config.yaml
n_layer: 16
attn_scale: 0.0884
parallel_block: false
init_std_qkv: 0.0197
init_std_down: 0.00349
optimizer: "muon_variant"
lr: 0.0119
lr_mult_down: 1.5
beta1: 0.9
lr_head: 0.00846
warmup_steps: 0
final_lr_fraction: 0.02
batch_tokens: 131072
steps: 4168
dataset: "wikipedia_en"
MLP neurons of a small language model. Each row is named by its layer, matrix (down: output weights) and neuron, and shows model dimensions 0-255. Each number is 500 + 50 x the weight over its row's rms, rounded and kept within 0 to 999. Numbers have three digits each.
After each neuron's rows, "fires before" lists the tokens most often just after its 100 highest values on Wikipedia text that the model never trained on.

L8.down566:482440510465485551460546459511540566517353497449498635456535393531476490482480535556552602523496537544565567447543617500492539535541602558488547469434410514494417401594469405461505552433416552483540464461524509483455462483551450593604522466447468512505541427508375508509437519546499519465468515411518505517356527470453438489417509477431594427506458515559510565507517524502509527518534562496490383478542466514461489573441551557518585570467510468484471515532598446522471444607569464497526533450493574453459434477596489521491493430488406605480577482531512491508524491527566492528526481493526488465484463544365545472446490459492498508484572494468535446483545559529571490593506461519519468536495457450542380499478481472494481508461550463514495530477534513581482519389488490
fires before: "0", "7", "ary", "3"

L12.down20:617475451444429588539452486576485527504451466501548445484534518515447540549469518578537527465386542533458476521468461482524493466455443421537645519465503474484527492460488444472540486526500608505515592514521513476477583451563591483392491504534519454499540494479518521574246560456516497502500451471471540516448553547499581566590439547582518491529521435586532467458452477491629537436559522453524523473463551502567517507470449544342477513458458571526572536472459398446500509517550520495553499489475488432488572519541466489455486520486462492611510545639526544471484588420467454518508482422498494454398551536462488508471542469503430483448468492500543538521467560435482530489506519509476503470518523488392520462507529445598543460513517579452451432465516496539486462411464519
fires before: "1", "5", "3", "2", "0", "6"

L7.down800:464507502473492514514489466540520494579395558508536568500405439504516526482492539522527548417606483511517425387445610593485506509443499557544535632561436481487495517502459451516522433549515430497488476653445479569412422523559469487554436403458494508485494539450477516585515557506590411536509485461473496521513506466525474524489471489496378541482448509541376535559436517532442536402514477510507522521438474477443458472548489448495470512477564508535487512460475545593379535515530506508530425526524504410474524563460452524528495486446562572511467551465451469566501482477388550435536495544508539476484514587501582545388447568460434536454553516486459512476539580475479541481446512601559504458512464447399429631554440454553487523419486498457502573551542551539447459607473546
fires before: "e", "ent", "t", "en", "s", " of"

L6.down728:457529522509579447493469485455584505507649520517512498524414572499527554517487533459454543414526548563539412440549498502543496500487448533534436510450500424569528531523340571551481416572498543522490573533513501437574541531515494476512423464551461416524551497434458483649491542470513466458505465545451459542504508504504448469522432481463451363489427566499451456524471537532392504427612499413390511517488488557495518419435504522435548480514541598438521476558492483479539487499535532552525458584514499511486447532606522501543452534513499538519364422542450530473439492467559528441486492484462571555559444520520556584456443431508493405448521537580434512418447500521530586425418525541454509542499473555492519593484479485571443559435506478560555548515483484553391460514492518
fires before: "al", "ed", "s", " of", "ation"

L5.down827:500416434578457510538622454486614497424469621436561500501405433473489476417461448568574539497490494530500431546546497513630487517543488523537522585496466480485466517442561415498473450455455543547489511522513542528484445604560507535588470437517494469544498482495490531476492586523518494537536525480426432445492437475466470485437502620483554522530504427469473497532596366402581499411511470485488533502563539503579569547523450506532521527505456449595457541482502449450437546600469544545516559530392506436553484417582517510605495446535511474382482523462519551444509528559441517568408485460526505486508554498459471515507520483461557528491464426467537476518437519493523509584461548453534423466545460530501505522526406596456502543438596482478392591394495482522471516548458552
fires before: "m", "in", "a", "an", "p"

L5.down233:431564456510523505432542433488484543485461534546399589583519557486535433511537463459489583536482441544487550464550554431443490426512503590502434510497520594454616542467492437502547465406515518521508455502501510515464560524481533510513423484403502393464421489553505522507538462571522455417497539446403413553514490414460547579524584443537472528546470523497540636421474419473462510555399473497489546487495518513499509498498546493438533414419510451456600515616456481532546487507462427507519478433490492490583520407479563504451472521576441481550565461630604497482427491517542584528433431457488417502498450492441608533508485541533391496485499464555557532488476462563473558510469529568510578493465457372591554569520528514463587488519479485508473504505545510543503555505407486
fires before: "if", "ed", "t", "e", "ity", "f"

L10.down375:525440507524460629519414504484491392464525489420510628552475525424499485514443542465461531479558537491503525496527619489462588438456467414541504525481500577515466437449508460504635470497483447529449544501585490586393494469566474452533544420585491487484547525453573496476414456534485521371563508537476518448495492470570478569561421472460499604492457531471487561521512450517491547526472504540583455473483445552485564468557551454501550556604464533562437530505468516542522433445477484481478540510436389552526435559486454526497471446475589532481552469425459455411428476520509456467559528547456494548491533576564454531499562467416487501570490570588511524532537475562523510573507507387585534578455446500456571474529401513402506591414470538464466420492431554469520474480500536
fires before: "y", "ic", "k", "om", "is"

L7.down450:535491484461554467456569488470497534546522560506511444488509484521461495498392498456556516510479406519495565488599546561518531450510489476544574547458594525387520503550500510512458469530414469531478577529545454543426410548520400515538498478538548629473439534509462441494601430423454495469567510490430553459496423501516415545597441525429489505468500558454519462438572551348522397530454543564567602510546561462490476444541506458501442542462589432465509545489490499604469601542480494484540618501492434476545503497425614606533521544611461543501505481420472419523489477427465550507462490516452465461503566462623456491524488468541444645514496486543496505495450487576466462453419453437442458549570533541478478490479484440502505483465437482539546536536459505515453456455457535
fires before: "on", "ab", " be", "u", "ed"

L5.down667:482525546473484435540523555452426489442317517483511467476505478463503515462579617464539483544521507467473520506474604534420539509564480432494463540531519509568474476529502555620531530415512597469531395466586525456511382448537527481513509541479524574472507492507576489430510494492498549466448574647557488507528472568616480543479410577465456510515444492477555511540473426528468547549584586476477455481480512588565537420589589428553448540430493433495590524521377441508402509528470503451581529447541493445502442554503533481454550532506499565376532545497440458447512463501483445545570458478474531472463488521474408435437484402467512539561503544454550502461499497616421545518486508464494478478437541587452450521518453416430465511538490474512482523525491521517495466521590508
fires before: "5", "7", "3", "8", "6"

L7.down147:488540603537547519564490416494461479428544491407479494565459491501487517515473554490512541587515556580473375484418526477410579566429472456400563580511554414446482472553480463509483490472592530532549488462502462518537475566599490537453571505536379598535480468528477481461622535548526450477499445370491539508561550485440455470570591457514473457489470477445425398493551490528482499566453551552563477496443377482428527502498475505397454564515557502512475459494479523447476454495548420458471489478566471514401494538452437498455471477478521467431509444515522512460502551405503582496572409538527432506471579523507482519581467587503492564476477556473525392532541637562408482503502494460480548570520521456439581489466479585482506519432527514560530561528448546589463524530500524
fires before: "y", "is", "it", "l", "d", "il"

L7.down383:542401507476464468490537612539514585440482546474530455476485468538448487425359451478544524423575490560500469552500497471501463518489488502497591564512445521484486522495512425513472447518479585565537522536476427560430588552584444415543468538529524516539459607587690441564523542532480508470546474464530429509499426504460497468448551598424471479498467440561559552481564501380551534525554463455526449511501452484513514426520581570455534457631445547444471531439494463511538408534421415517456535497513504507416462479470468438405511541519486477527526511416438600550490528520422500521432526462540463586558503449546551477577469497448496489536494447564498461521405529582544460502539475472536404491521477464481439481533508573501427558475509471465604488482544612527482466553537462
fires before: "p", "m", "b", "ic", "il", "ag"

L10.down719:480399539548499494507506452558490563545453516484540453426520474495470455464511494456493444434528453452580514527476562435566476500545556538477489516412471550434561530474421538491490473579483421537588589501462499414378538453454433440448534559503568491520552431521574414413485573468423484536587422494478542467553515456502527440393509543427556513500522506561511488417555545463546454539568553533529516609512552507588535484541539543525470567472463499579536537495575574450492427525469511468427460543490340527562444550574475401491496451431490540578596509497423544457409569481499556525460457471483483573418490503424528424454502397484466514559556509446558433523481514428542535560477494515430496507476494470513495537543567510427524508436567527531565577529540506566552499558412564
fires before: "end", "1", "0", "l", "ri", "b"

L10.down439:521579493445518567488470483494407436537567460540458497589453566519554521493511535567452503464547465555421542472422532477576596437427516482552552558504497567548568528464438475501564546484507576503527414495553497628448475539623582445456522475543497561443547430471522484415551451443540501488557425455525418480559511472465513495581521524495432517491459508528515448466485626462468543565407567481541448522447451512591617465468435508457381518513587397459501491484497475653457504420474448446463473530422431416486499484386508492492496509496472521492472451518515477465527588422579515522475539519526495426514440522517489532498457490568464553543507505541473491455502560542471497501398554568442421542479439468513509573474461503527583597442446503516428467506453611485533567486508458
fires before: "is", "ic", "ed"

L7.down1018:517460515543497562502398440475543531446528418464415471412524516563498480506526531445533571518488538476486418486451558533571452617483542554577482452522525550435532642477498465501549503468503497507427417447553454469500582528521493392457442402540527500532627457498420569563513493532541501401529514462497467485599552519474531509481586431494439544371500539422548548505503429525464477492505510563506532516432461582491524469479549608544511475491567553449522468451495527571427517444457537498544465494569480612555605435558512455511569514411434522433517473541434579449474525444445483499582497527488509502520469565509456476512549524401444457551543472517445526499505580506466412424527452428527478561500453515408441455580451560487600500565456498460453447499553431448555562520466532
fires before: "i", "y", "ic", "ent", "ies", "or"

L12.down865:446482503518447408545519471473504466506464536504465525514585354537578531520426495563514505529457469495514448503518530489457340469542554483418555522600471450367454424514460517503532514470459582461558445513526523515464521491463530628439553530517493529452524526496465502461342502458426445440453539601540476486468579571578502512445424588495397560527411498456525443444475479442553580523540540470363406525458512504523421516448569527484465518524517579498515574476472472514461483503532506554482449485555453494557529459529571600534514481528504456512590501527565449460440601494500517463556442530607428448512469550431534534467524488513496535402472629490550501495486497483431547586523464533479488552528492520525475480569511398479493588516544593513505510487506503532462586481425485
fires before: "5", "9", "3", "7", "2", "6"

L6.down947:431555585484523475495471507469471424485432559530539470497569473470529420440499633497520502392465515603544490509547557478577567570495442479501533528536496475520488524482404501403517511487513419447507430512539574495525590469535453519531540480495533507425455526549456459528473522538543391527453485494548503507529520491432547467450431488499671514536588466580577498487479483529475493519465480493456466464494493471504408512591428462462603537432430636490396525449583422480477589506456494484456469527560513506543537430581527492487595541544528468498553600515341556608525426578424442548482507433482530486578498420501457532498557351476587470478469456434537525554411519513497499481507524495504483518522434508467537409479520546469486538492488433578474496486456541469508518441522511
fires before: "o", "s", "n", "el", "ic"

L6.down317:520598477519547522500453462466556528486486538530432474596489601432542483546550554473545596503498411562461494552506622509441403441517501482511539429512515527380531498535494438533435550493505432494485508421581497475459477463501529538464480498548425540524595612546530582466470482447524504528436448535593519441529483527541469518433562471381423549499508467497427488491457462504458583495538479448528451507500532519538427500480581480560460501562408500439554501526512498516490505477438603442542430516540433431485550361492500491450435574481489573477512480533473444453552516431467582447454522541589517487564457516504493605520400458550516526430581443506457528436464492542463474530363539561501488563498494520497560501473337484562517510547496448542537426481537543425418538599473518
fires before: "ish", "and", "is", " St", "l", "am"

L3.down42:418523522455443402422488450469539515495468497433461496510511510542453536495517526447490431523505466575582410435506474431619461533481509559546604544486460571473585462423470512455494418501504469544462525468449603500441420400491477516477501472550449472506432431514455465531402476540550506536451409531425522516561508463462472425543391473468408542535540562538518557535542526554459426466472545471471462537463457450476495535594421434568463493386607484545550456458408493461504512513458496474490516455460555490574494564528527436484543498503477554535621558511597572527488533447526527467478427555491533505530475565565459480573443565517501566519471484556406635448509529536498528656482502472532490546515578442438506512484525502566562511439480529518468499495459540590482513653510527
fires before: "il", "ed", "ot", "ic", "s", "e"

L10.down64:491432575386512585420454486473420513472502433494501465393520463545587526528495467543585477469495577470466572523415475501589578448442563522618517406574502468417451512439486476520511434534552449558409513507505493470492513489505499478500466486558505441467539531530546583585551546530455514533573453446401466522490470561441459539538577511580549412465460513444488470537516469567511516581485504486453526450437479436485393392450498494502587461504393548496518519512539431535553482498490441526563459506607588453593483519429454534512474550439409515508503497508539513442438575501539538571634579490484483533418511544405564468491448462455507479532612504593493476547526549493420459559441440554453558515495493448446485481483514476526517540491539465526501638540418503511555520485477549
fires before: "el", "i", "ian", "a", "or", "it"

L10.down764:513495520495497490473565511564542399438488562456526494490464449532513573449438493458496587551532513434504508646445482513526435517509456449480544459531558456529466451509588469563535545500559501522531429542533487549450601600599588561421526496413588477502481547482499579477457406498470458472409517522546477533433575472561530470458567493497381543477523451587567451442460392508513492533488476534438447493496479462528497568433490580526612514403575523509495472426533459517495491483502551602492526514508471556519534520574446541455432543453578424493540519528575468497458522466448515494517482556458506506504567578445469547506397451501475446559562366423561433451460532474443370555572511514576567404496489356512454447523474453464517492461498453509501545514507512474452549505497577
fires before: "m", "5", "1", "4", "3"

L5.down828:429511541542456585504516441543416423463564480558519498449480487456519477543549588431560429444477554494556538528580458512462538560568469405524518469440478477508571446482450530482531474476511376510467443501510506525554422569493462560494521554482490389544414536559499512518523544453542419539471600397513514481460431429459433497483470518563610530541503421534479480550542470564481547527503523569568503473531480433426440502539469532443445562528525445575478505567447519534542591493513546524458469506367463409463397510455512545471515513507533462479524544590412394525430407508458563546550486435449594511555506534514430561566496548506471544427519496550545498512474453429489423492529526531564407548469379532596568459496561502526564460540504420508484534421470624526493538494458502
fires before: "t", "as", "o", "ts", " |", "s"

L3.down379:513416522545541452562489518465520410458474522453454486507503542509481443455462531496536468489522565508367515523472489507447508522442435522441546581477522511503468592457526496484460551469515571501493483510441486425482510469519469535562498391532563559599480538425521533401418500492515524525530454437489469525510544426544558581423533479469540543460475481571574462557501498494514564526474576418493423540408566509479546495457429496530496480455452547446541576445491566569458526620498571541352512461549448612490461573583443380436550424533519478461491503547492412482509593515539557520495605486498530431404478428463566561460509490566496541470515511418537574519549491422493473499426489474429529545410544479513469594521550560379428445496554462522416589521507410532489554554501497
fires before: "\n", "1", ".", "l", "C"